MLP neurons of a small language model. Each row is named by its layer, matrix (down: output weights) and neuron, and shows model dimensions 16-207. Each number is 128 + 32 x the weight over its row's rms, rounded and kept within 0 to 255. Numbers have three digits each.
After each neuron's rows, "fires before" lists the tokens most often just after its 100 highest values on Wikipedia text that the model never trained on. A number after a token or word is its count.

L7.down1448:136143136213142086131102185162103111157171127112155114201100146198125091161099123178148081150118163181074151096154070166145155142105135130110155148100113153112150202110149155073125076160132137122116118158147122106144117152160066103088167184099082127159108175107159100137162157088094100153088112125100178118128162117087176128106166100108121151198107144116162136169097127179106113098096151140119145119101133164186135149169090152139123126156110092171255138125123100111099125073158098149135111118107090200172157141139123119145147167121131085151147137108106153066115096156183140086
fires before: "5" 25, "4" 15, "2" 13, "3" 11, "6" 10, "7" 10

L8.down192:151091098135124136127120152135127161159139138145135109113125119176104125159174194109133152134143138164132159035166117130065147192072123160093126103092085213128126110181150151103072114155116101141155126110157113129197148141090128085131109117137109121092142122107090081111160147078171166163160113149083111126099164099068139127123160105108126112122170189144109165128177115129040137112130162117130156186137112162115120150143051109114165120095138104139238139091105168128071148154091122092154128125137152153136107087154120117116093103138116104179134146111101176110147157127152112070
fires before: "0" 13, "5" 12, "9" 11, "3" 10, "6" 10

L8.down238:125093129161121172066097144086158115158138103201157182159144167154162112113115185143099136186129103174112105129190107126100099145151150191166081113144099177071050147151119154122071173096112146089119156136136139070131121118127120068114137171142134126110180071073123150206150061103116128160116112103115150200147157111168181138145150122109203101125106100124124054078112061122168149124115133110127107138112141059142088136087094172134133086101165159171186086082108077130115153097138154107077127186105131099134152134082124234162104123107229121116144108150109106156189094070127135159
fires before: " " 55, "R" 5, " of" 4

L8.down1599:104074128088089104095126133108103106116119110105098091162098141164127071166163140166122092098084124113173173094092141165190114152155130095086146149129185104076118082104108105207131175062127112174104127133104119166130128073115129160148139105064169133168101114156163166113159178048071115144162176096091142166127116042111134124122133093112125134132093088122121102083137093060156095112170107149151127132102150180092156085162114162136158119109068178104201189120130176137100071217132121107090157101132094158111122141158137135104086123139095147125145149099111094141123131125104115067
fires before: "0" 81

L8.down1220:137138112132085129135145153142133160058130122148117100140086106181096104129146233183109191098177131147121122096129092183106142123110183089091128138132062111148139164127155161096100096112115143138114145121131106070084118159073130121165111135074153154127136150152149143108175078125120077148072145144114207116108126126094150127156099132147113152116103156170120088088161128175098137152093114117188102055155123113113152155148123130121075148197085136152251172136175063148169077117132169112154130150101188059136173121117134094133152133139136087093144142155156150148109100121154084106
fires before: "4" 44, "3" 13, "2" 6, "5" 5, "7" 5

L7.down632:142101054123132140148114124110106121105235124159097100109143160159124126189105133140136135108141153193152170102178115125129186131107128107160130117058114124088097147121120152148138138126145093141141110121147118165168087162169109115091177139154157138131173188113190129180097137108131113140173147096117114152141121152128095150046124137115083185116082085130163171135115165124125126096145076089132179119123086158141122136142050125169105132132114149111113153061076104193107099093080095138135090097116139138141146139101067059142101092096202124182093175162093163180135153112145172118
fires before: "9" 32, " in" 13, " of" 7, " to" 6, "2" 4

L7.down3:120145196102152100084135122105115123113174115193174102177082080083132063153126153084163173127131093151102084160103159158096114097161092160183138066138124167156184131157123152136119131131100148076156130177104136184124185142140109138102118148138121112187085108155083115119093145125192099121108097172131130141159138176093142099108110117168134125096184174135172178124155138071140119085149156171169115168118126085150126106196149104142087119082122064149232121124060088117143111096155115178081125184120134132209110168181169142106112175129170099133116115108153102159103058152159073128
fires before: " " 71, " −" 8, " +" 5

L7.down266:120131142154147124104164117114121163085115191111122172148086157138144111126107147128162186082155169162144144117172138147085183117170159087122114142115078077120145114125116100154157140155182133076120152142119119130130127130155131111129117134155076158118149165162141181090158192071118152118073133122173120128163189159149159141147094129149091134041095095116128067146123107172112131082151085141131087100098120104135086073132119142053131124107111089154255120161133166119159129140154142120089113145076043112090097180110098163127164167125221097091165179145120137097140086098141117149
fires before: "5" 52, "4" 35, "6" 7

L7.down33:119171066150092164142178054125127158139108126138112140108075109151101142149078109123109174090123099143162066087146152110116146116148085123129186157044125145080120143111125072108119178187113113133150132150085098123116119142084143132106116102148126073102166167092149142108072099084121097174142159041061159106106102123114183182134092071094110143188133104121115177123093151111079159121121143155170189137180094137090152129148164121152133136145170074152095078120112143117081117091094167118127157093114121080128111148125110065067111122113124113158117092144124112148172146158130164103
fires before: "1" 29, "9" 14, "2" 12, " Kingdom" 6, "0" 5

L8.down1162:133158135162073100136097164143105111131103099177206086177103092069209102135085086108149154094135141128172054131162089145138129150107155134117091098098121124161162196142134191156141170132112153184197118143098151179156102201140100061098123124170097104164122155104119094109133105152085139155145125140151147160145156056149140095101117073088138156090128189139078116110156083136102157120102138135129168091107140084130174110111173143083109177097115150207110097099141203061155140179149177070113052108166137117112136128159092165092194158122104108110090026147145157099132087130151140142
fires before: "9" 37, "8" 20, "6" 10, "7" 10, " |" 7, "." 6

L8.down1754:105136133188086162174172105109120079099144136117126151112173126119082123205142126087153154146137150115188110143105110173081135127083141086174113150124128177118085127125177108109178132106162141103183101130114131140146118106156069138223107111094160121139125122117141119091158182118114112165165152110166095130138189146128121152077199104140078079023135209133105064158042156107086168099136102100185125098164078153121100071098135084117122087000120090124085036128166176137134131138112088093104050099129105090140099124075057121111079087106067111146102104112131164165165100134104094078
fires before: "3" 15, "2" 15, "8" 13, "9" 11, "4" 11, "0" 8

L7.down1186:148091105110104187096170074132153141158170079123126145119129129119163164167130202157125095185101159103105143089087118091168071123147119102165126062136135111078091117117180096203126088084146109111151200155156187134144099096122142143108091158137102103128149147183138084166191117150103153118083073131103172145149127099155156095131107112084116177168088144127118160131179130128147083076130093132085053130075169140153101146126112092135114161137168122137190201136129099096124140126131096086125192133144144099147099137044142108088091147152185147155106128152168107106120128077118137175
fires before: " " 38, " of" 12, " the" 11, "," 5

L8.down2037:125123141138114147053116134169130120113166152182162101097144111137084176130127179137136159148131126145112154162091146148121142126184133093106181140124143146160127182153138160111154172074161140173143098077128083118158109143147100138089072132026135055108116120144115157122077120104087155137181087155138127145127102116085081155174121143145122198143107157116135125177132123077120115109076081144130077070104112163112156159161064084108106182107155171119185094140104153072127145147150152167123185122146103120131173161074152192142138081121149160114172138150077111110139087140072175104
fires before: "1" 25, "0" 20, "2" 11, "4" 5, "." 5, "3" 4

L8.down220:166111147068131150101154153165104137143202137087139174186139160080135141143163153222106158134159155096121136100125167165083127104112146110130115132127116153113082173208111121113121146078157128140160112125127123140100166117099124087135144165140084147164073150099120163148091130128124148143121111164094140105119096128072100127170122131070106108070116162116185057080090096097107148082137110124143124164125107117122077082127174135161128141136128106126255134153199160122169149152141160122085138154102043159110089149137148151082214168151198021126106129137115191182152115136120104118
fires before: "4" 52, "3" 16, "5" 12, "6" 6

L7.down1196:089175129113158147155179133118146078121152114134143213089105148184133110125147139115153108108143163133171138124124111114118102174100118135176156170105103158121108190122133030231126137156117188059090123148131108112185145065114086103149123099065127140093181114125147132172080117107101140098154105131150126118160117132136089109117010113165127136155071118099142144144076122186119165165112102150134214128119104144115160128165146120148150154126056110119190103135183116161183093168166132115146075184122137102164095121113125043113125093134152123171096085151160131143156089159091095135
fires before: "8" 11, "7" 10, "6" 8, "4" 8, "5" 8, "3" 7

L7.down1716:124144074115178166110104081170122137178149089151142107178088113106115202065160132159118161128108112145081072150155130072127113070060100199064099100128036175172190119117122163152161131102121069119191128140167131114141149166097127094113163107118178132057147170203160128163136079161065161122108077116162131150180138158122131160119107077127068074143195080110103133160170146099163137147131112124110123165114130150084158136152127112121115168103124121113146092122125102134128141119117089136116080166184195127098156137148103109126075118097095037166075095174166091142130148117172165153
fires before: " " 79, "3" 10, " of" 5

L8.down1145:083098164152098075182136157187098099054170094153077128164140108161139160053130162065152136170186112226097180184163122113088109143168079078137113093081132102151135162095125061076152124080108152118138142084068144066112112106157087190131144145120108123137191144106090109119132059149108136131142119148136150169135157074158161107100149148123115152170174090112159184129118095165098159145123122087118086124183097151152136153098095114118095117105139117126058069129126104158090098146111181144081125100128186091150140132120133160148091133155096109114162143086128146136157150085131134118
fires before: "9" 38, "0" 23, "1" 15

L7.down323:150136135151128083108133098102085082115123048140154112095179109129106091209189126132184102108175170135095126130162128135138129104086071145157136052109175175148084159103121126134063131164178163114120155167151132116136099121087083071108131146119128094118092157066129178126112082103118128172119118178092111149163144151129108093121131145113118129110182175094142118161166127119067072177093106137072148123152127127105183099182140132141129122158050185157155156147107139157110097157123169128102115127124169108141076104143128110153106134119162126126135111163169143084159128154134085184
fires before: "1" 38, "2" 18, "7" 13, "3" 11, "9" 4

L8.down898:108110122176153147124135123135063179070104157100162188218106130156125108155108119125131088159123110116132122123191151172147168112063154121127101099120106108109121173147128116105118116183150153075107120132109144165131122140180106144113117134096114057107145159113106077116165127196108114186120097140140152144156125143108123121133150126149078148073150151076090109106041081096147160096114134126161180114111111132146087110130132082103134132115100157148255122080127128162124099154119080106090131133093130085160116081181072123082169151080108045155143099192131159103146162137130088175
fires before: "9" 16, "6" 15, "7" 15, "8" 12, "2" 11, "3" 9

L8.down1533:203149146122085119116132184151117135149072090133061046174138073139067144129185160127158118142097142119098127137143151139143109162128106119125144120123105079160129114137178179132155126167119170126097114098167117156100101071131151203110115049131135129146113157173135164126089095155099145118137146141135092165141101175104116142100137115100099147194204157140112157166147125165135146093086099127094124090255050167095181164068136147156154072128125143134174167137134095171137153076149119080124142110169130132128055119166184158136100137111155193121150132140183110124138145077116125158
fires before: "3" 19, "2" 15, " of" 11, "1" 10, "4" 5, " |" 5

L8.down1148:112215127114165145155105096182106203125130122131161160156153085113081111165153145075136156134134094098117139158150167111143146075127127113113156084104100140122095155175122158140117162130147125119104128156151126159144069110111123133130077172133139145121065158145092106149147119078090140207139093152101119123077150150144142217093102102150174110145142165099142134112212132131118164141109091137138137111116106150150096111131102089029138121130162147174164029097115103100138163132130128102173174193128119148167122105128146160099142146148135090163116163160080152132086151141144207157
fires before: " " 31, " |" 26, "." 5

L8.down1971:159157190096129165092173164128135162151171156098153090145210130143109098135155143093105147105187149091119141061138082152108131108126099152185057140115129177130086148115161193163112076043132138187154127169122092158132120140157147153118099090131117092109090131129093132120147082129095105116110125151042128116173136115104159189091158125180104124080165138102006183154119136147095105149178126192128128080132149136174062151140134134146126159090085101123116111139126110108202189150072144139127084124131116067170114084143044167109136094183160129109118129134089161135186084074150089130
fires before: "8" 16, "7" 14, "9" 14, "3" 10, "0" 8, "4" 8

L8.down335:113183111110157107109169092130112148114098179120161129132200116144115124165084107140120156136163048150138141139168114136104144091138097098110071108133113096131096163129144158110121173112083143134094171130119082134108101139148145126116055143145129096132158143115157091086174171152131091087131141085108118061120139136136158121106125107025107113132120118056157133048143164116104143144114121128112128080076134191138049122161093179082102101093127113114116077131107115114076172182129139110102121121127133087114122085164141114151147066125160156090122153112162187133120113154148115183
fires before: " |" 37, "2" 5, "6" 5, "8" 5, "1" 4, " Party" 4

L7.down1580:141161099132142135141096117112060177043121178072142184126092101148094132134058123150117137099121088116119085149159132116094136179116096083148151081104069104126130093159075152118089156102163145127145162163108112176109108157083147211171112104088178099066111146137082152150120140060168151131104107150105176123147096099142155078147174097139086138108097116155097118102134156177131125078129127130169121124157095146214116052139138078110149095075091175066198091130182086128118158137154121058171157142105136152126104133131149069124118144115129090106125087210084115107134090163159185153
fires before: "2" 33, "1" 20, "0" 10, "6" 7, "3" 5

L7.down774:157113145118084125100101115165135168134084140155126141073145116150137121188113174115135171145166176121183136157109122114125103127108096138172116094116168174209122132097131137164196135124075133136124152052106116142149164118133103165112082151149153075139157125119124133083138175131152098150180175178145119146101190036129097116093144126181141129122192104106104093129068146124127077148137080127134157109192133147092175138103127158143134089110134107159086132132117152183090105193125137096058153123180118091089150109114118054125171128153132126101113142149097124108122135184114171110
fires before: "8" 27, "9" 13, "7" 12, "6" 8, "0" 8, "2" 7

L8.down1277:134119165156103185133152137136145094138144101132041080064085108140135126118096128142214071134112085110121164165114136106135100043147108132116129150113169108123110127080155115183119185113144105176150148179091174111073123086129115146158111168152151123144176113141142087114143118158144105145128159099131160179084083087159151122103135136105091075130113079136089149103139117121153123085138143085125107092120156105086154090059160125122166043164102090110144097093095092152094125181119108091112177101123078117053109172114150161166147143175122122143093161101134107201087084159145123078
fires before: "0" 86

L7.down2018:101161076155137144077130162150103042126177083142191141120185128106145131117142139072141107138097171107160135057115104150159142132137127188118112120093178187137138133157176118180138125137148197154097114145126172152164207096188130077106094104118119174156200099049150152158087111160082107148124201188138100202137155130069097108090103088117109152130144157117102096141079136110134121126140139225079135140147115140143135072117109120115115151117102133122155120124158103143097129180160105146147135069121161103106091120155151166122152109138119167115095091113106182165179157090076151111
fires before: "5" 19, "3" 14, "1" 12, "9" 12, "7" 5, " and" 4

L7.down1666:148109095088108115130162161159149151118085152173168132170194117140087111142095169085098090198112142062104110131166064123135137122111117128153115117205102181151116113083106134199153142104116138138128170152182140145071122090164151107093141112159152110102190098119126148177153132116092120101150057115096181158144134113111112076122102119119113108118114102168129163142117145119200072156154152107138173105098125147183112097161104177158143140153135117140050095099142152135146118141182144127147166114141149060167165158118089098110101139127146185123191167113138142108078095159161165075
fires before: "7" 27, "8" 23, " in" 4